From a checkpoint of a small transformer trained on Wikipedia.
Architecture: LayerNorm before each block, biases, tied embeddings.
MLP neurons of a small language model. Each row is named by its layer, matrix (down: output weights) and neuron, and shows model dimensions 128-255. Each number is 500 + 50 x the weight over its row's rms, rounded and kept within 0 to 999. Numbers have three digits each.
A block is one neuron, or neurons of one layer that tend to fire together. After each block is what it responds to, as a language model described it from the Wikipedia text at the highest values.

L2.down1768:559497494415475411468501526520526449545485501454540497479494498393454468465475628488508510485501446500554504520453441537528592540562511514438477479522457502556541415460527461478472455496557491413502501469524524535465464481548450485522469461383483567491502480531556534465449384598394540517457563586512455456485437482549540494461427513470498607463444479480511468460496480436603397502503
L2.down1822:480600448600433495474564613474611493512408440437473558524398466516481436409447439546455545473494546576515525494490438582517461486478574532596437420511574497446504526533485494474485503569481451563537511602545491583552572603537465586523483446595532529526463453536563466576540434585474591463476645542389531516491506528433549504445484417600539565515478515569534504540503509465596516467522
L2.down2066:408584485482546501528442611509585517479527419526408571417516499551569443573515556580513618446551420534470475525473498527508561495420519513413534490481578493486593501514371534437450453512524528461395459589544531448551499549493508536618467437525534517541447535420522458464552467489494478496574462466541443461529520440557504368567564475460585568464521463563544541294531450442540563552537
L2.down2939:516610470491409403529545444492535443575422558545523486518534482521376406603601548548436496548502453483583497533504503440526534594449461532571541486491517480498507489538499550387515495477452508540538482513598457463477437505433531471466483570490495519570538522541489490466495474554478552486442585529549444475461443462524470406397399564534454514604456469472457515462542386530420512487492
Responds to: Thousands-separator commas. Commas that split the digits of a large number, as in 1,500 feet, 6,800,000 miles or 11,347 spectators, also mid-word pieces inside split words (Galerius, nocturnal).

L5.down393:543602545544575566511520434510439526491389519544456491463536476510544513475456419484528472476482514457567587534468495572518509495452480486501507495500446463522518525431497516521525517505511484481496402451506538554545523490515518595413537503544495390536568545497476599484412536513479510451539542549554440486407544493447493538487460460514523497500536452504583413474512515436496446539475
L5.down984:567553510545612526613682533412467481394471486496485472556399541483548478506520519452372524561432492460480442504541525500446542552406525481471535531569473564514480424547465483408475398448509537482427452467479465545443417464524429463430468604433564470524518589545555542552579620502554499517526533495441546537584411529465486558562509582407505480502481576565515496482488487506456496515427
L5.down2376:349464522455537483541469423479544570488506563424524577513467593504511483456509578455460548576534512454517490521502515564509412485509520504468492502511530500483551536507444554505510461421519461509585607515483560580500549545492482513460588499411523501473501481567487477466481558533561523442450501523540554502587435524438510497531427509410478496507588551537525446520479495401414531441349
L5.down3024:500510456457443470529488413435504573450464546435519472602552484502509485338490522470471527500479534464491558482458527475473439492547552578484546385488424508479574505484534475512504498546505442536482513504436513545529447490526559452477507498369549446562491468503566513543569446505506445475519462452556587429490474449552445516487436491383516429489521575529560522505505479487577507591470
Responds to: Apostrophe after names. Apostrophes right after a name: goal-minute marks in football scorer lists (Campbell 44') and possessives (Marduk's), plus name-final pieces (Afrasiyab).

L3.down2217:439500416519532483438479467541474479531481458556518546584479492505445613536519437530575499532425552487469509478481468519401555562492466568496438594493586459478482461493496528411471515489562465531535529493407498525530530531501416439443527552499384554522456434477437566535517501556526431468500542504514432518470484534541523410455460487510481437460497513521532528360445582516411479388476
Responds to: Table and infobox fields. Short tokens in structured text such as table cells, infobox fields, URLs and abbreviations, often right after a pipe, e.g. Pts, n/a, pp.

L3.down2511:496519480566549525593555504497587520526585491553539451511463531471535478509409511563605554475442454567509477452499535467408558560474511487548579555511593551413403477532491487418421490548442571508530488489504446458460580491554433495624442516453571420519564481548483542560525480539552473527499457627489526480497486516533518453503509441643444496484522586451423540524419482415471430489437
Responds to: Number separators and mid-word pieces. Decimal points and thousands commas inside numbers, such as 1.57 km2 and 29,000 watts, plus table pipes and mid-word pieces of names like Hu|gh|es and Br|id|gnorth.

L3.down2066:480475494378478499511512525555562618525484495492538483533518441469523493488543500494507491530542471514500484417493442517433478582544569569454431576553479584520475632464525539532524451507425455484540531440517494466513563426493549533466475493585512431530404476441477516622479436415533483542520510546554413478471382480608506525636544513458543468493429450403591440560482540506459409490446
Responds to: Name fragments, minutes, reflexives. Mid-word pieces of foreign personal and place names (Žaliūkas, Ladislaus), minute marks in football goal lists (34'), and reflexive pronouns (himself, itself).

L2.down1502:515538529549498511590536562484396528554490508513550447530466498453534538503498481509448504530487512505473665585470475451480507428399570410557599516564453578512474535536560541445513522432434585535484529370483549429531451578475477506495454470496554568491462563561462404448532562516551479499469435536566541446425572486482446416313510404462617458459437466531510554465474544396515546539440
L2.down1572:550536526565461404429617514556485548602490522488473525536473421568489501483595496464417521617527508548441538467504496492516506558489541479520502468453459534432541423520578502474525617566454517412478409488491513471447544499576517511520508538478523525551427559500500526414523572445532445506415510574576407413431493497493534447432504545474573445456508475449452562461521557445556421453557
L2.down1895:477507526477513422526492485538450636492534523488416505608454552649587507495461505426390529508390512533441427465403555506478468481474432497511452472501566493485460461553421488586418524494510531472470514482477469554450528554566449468516516357435467499536529518505523513512483498425514575506467447514480521494470495610385565511431462479546549515527492551584575504505415448404402545494525
L2.down2401:417520440492414644455524561573519426509479486429534481503423551502469513596480489558534516506534418409483451482523491581564446523485515477588548516445455447540526435484496517482511540530471440428432420436427518522432566457334474545562524492410482493472517578500500444519592556430555542463418483427518569538577456388514445498467516518475536601539488507480560500384504511489428509530491
Responds to: Stats table cells. Small numbers such as 0 or 1 in a cell right after a pipe or semicolon in sports and election tables, often the second numeric column after apps or games.

L5.down1382:486405493583552516482472544485506496430525498424500468427521535401584426507499539521498431531516484455453539535440454490459637532482539459504575472501504557454349557484401498492455598483473611465499418402531574494567539501479455490534568499495459465501431564470490532448522538542558574561478521420454486503465531521569474553451581495512552490550491405482455511494504532504461499453458
L5.down1662:504508480490449539534477516455493381537519548433521499524433514535509441522446515500506460491545459509465405499507421535435526575507490499512478459553497519440500548501455449534462545549438434469473601473413473472484581476392490448540372514485497465509509492561487355401470573483379523558477483455546520557432442563573457508458442533464509513523492561458526448491513488510455491535519
L5.down1883:553404485473476496557473492471491400412513503486486483429485533470564512452564506517516528474514493539500510411510543539547568518506467576463554431558507498475482381531436528514605558528517544408565580478491464447406547553506507536457506536507451468524577479500578428400515540516525451545495457482513476530551558470548442453556438504507448482519539549541465589486472460494400604480500
L5.down2013:615408510511493476397449505558491449500546476527518480562535529502606504502486486590492503515489570508552511439491420535483586533505474500522426479467496405453493461484466472527503500447483397497418495521532525485454511602504530525614470497471467499428470487578512510476463546577483538575490555513520455498553542581607525502563459513589492485518465487525474511422588521447497491581537
Responds to: Table cell endings. Last token of a cell value in pipe- or semicolon-delimited tables (stats, results, charts), just before the next separator, e.g. 102, FIJ), DAY.

L5.down162:519395483588517438477484479408468507503524513404543468475493560469410414426395472582580450582521448436494524494515508507470524534446486472554525516510507474472485463506364535519461448483529484561478509537498446471567512534446502543515513541534524521432532418543507488479474497476657518573449525511546521532478416560471515523458537500519438490456517488506416444610510518549488501511427
L5.down209:544396520521416552491558484476492511432464523572519542521470483543474474494403478561531425517551449518544596505411516473491447558448446600522519486492403536470459416520526471506536452497456572495608538547503514461487555545543458465492483484527597430456460425518508454455505492537477522567485448467378409438520487495606455461540447472562508525464480509538471480420459532509484529490542
L5.down1116:492510507524448537522473476498513583569535508532549520420549504507522506544432485537443496484587497555527514509550542575570486442497530533434542502520579535586451467532447431434489527517476527504547528451452489424462527404466497462450512560474419545437536414366413509464438470506467500489493502442558525521601488405442545509464526460477461554481577585452500523500457478559363544537446
L5.down1325:521438420470455536558520450518492511610496550468500475441461458458526497568536524501562508440551510517609483441521480469483477654507611467525472579468593481507489428448492505525519478472584576504473488478513485517517459521511475547508531645476472527493498490471505510459549509429488504482536487462502524505584589521516492454481603530542544576530504561531521589477466518521490495422503
Responds to: Digit-group separators in numbers. Commas, decimal points and colons inside multi-digit numbers, mostly in tables and statistics, as in 101,647, 82.89% and 6:40, occasionally list commas between names.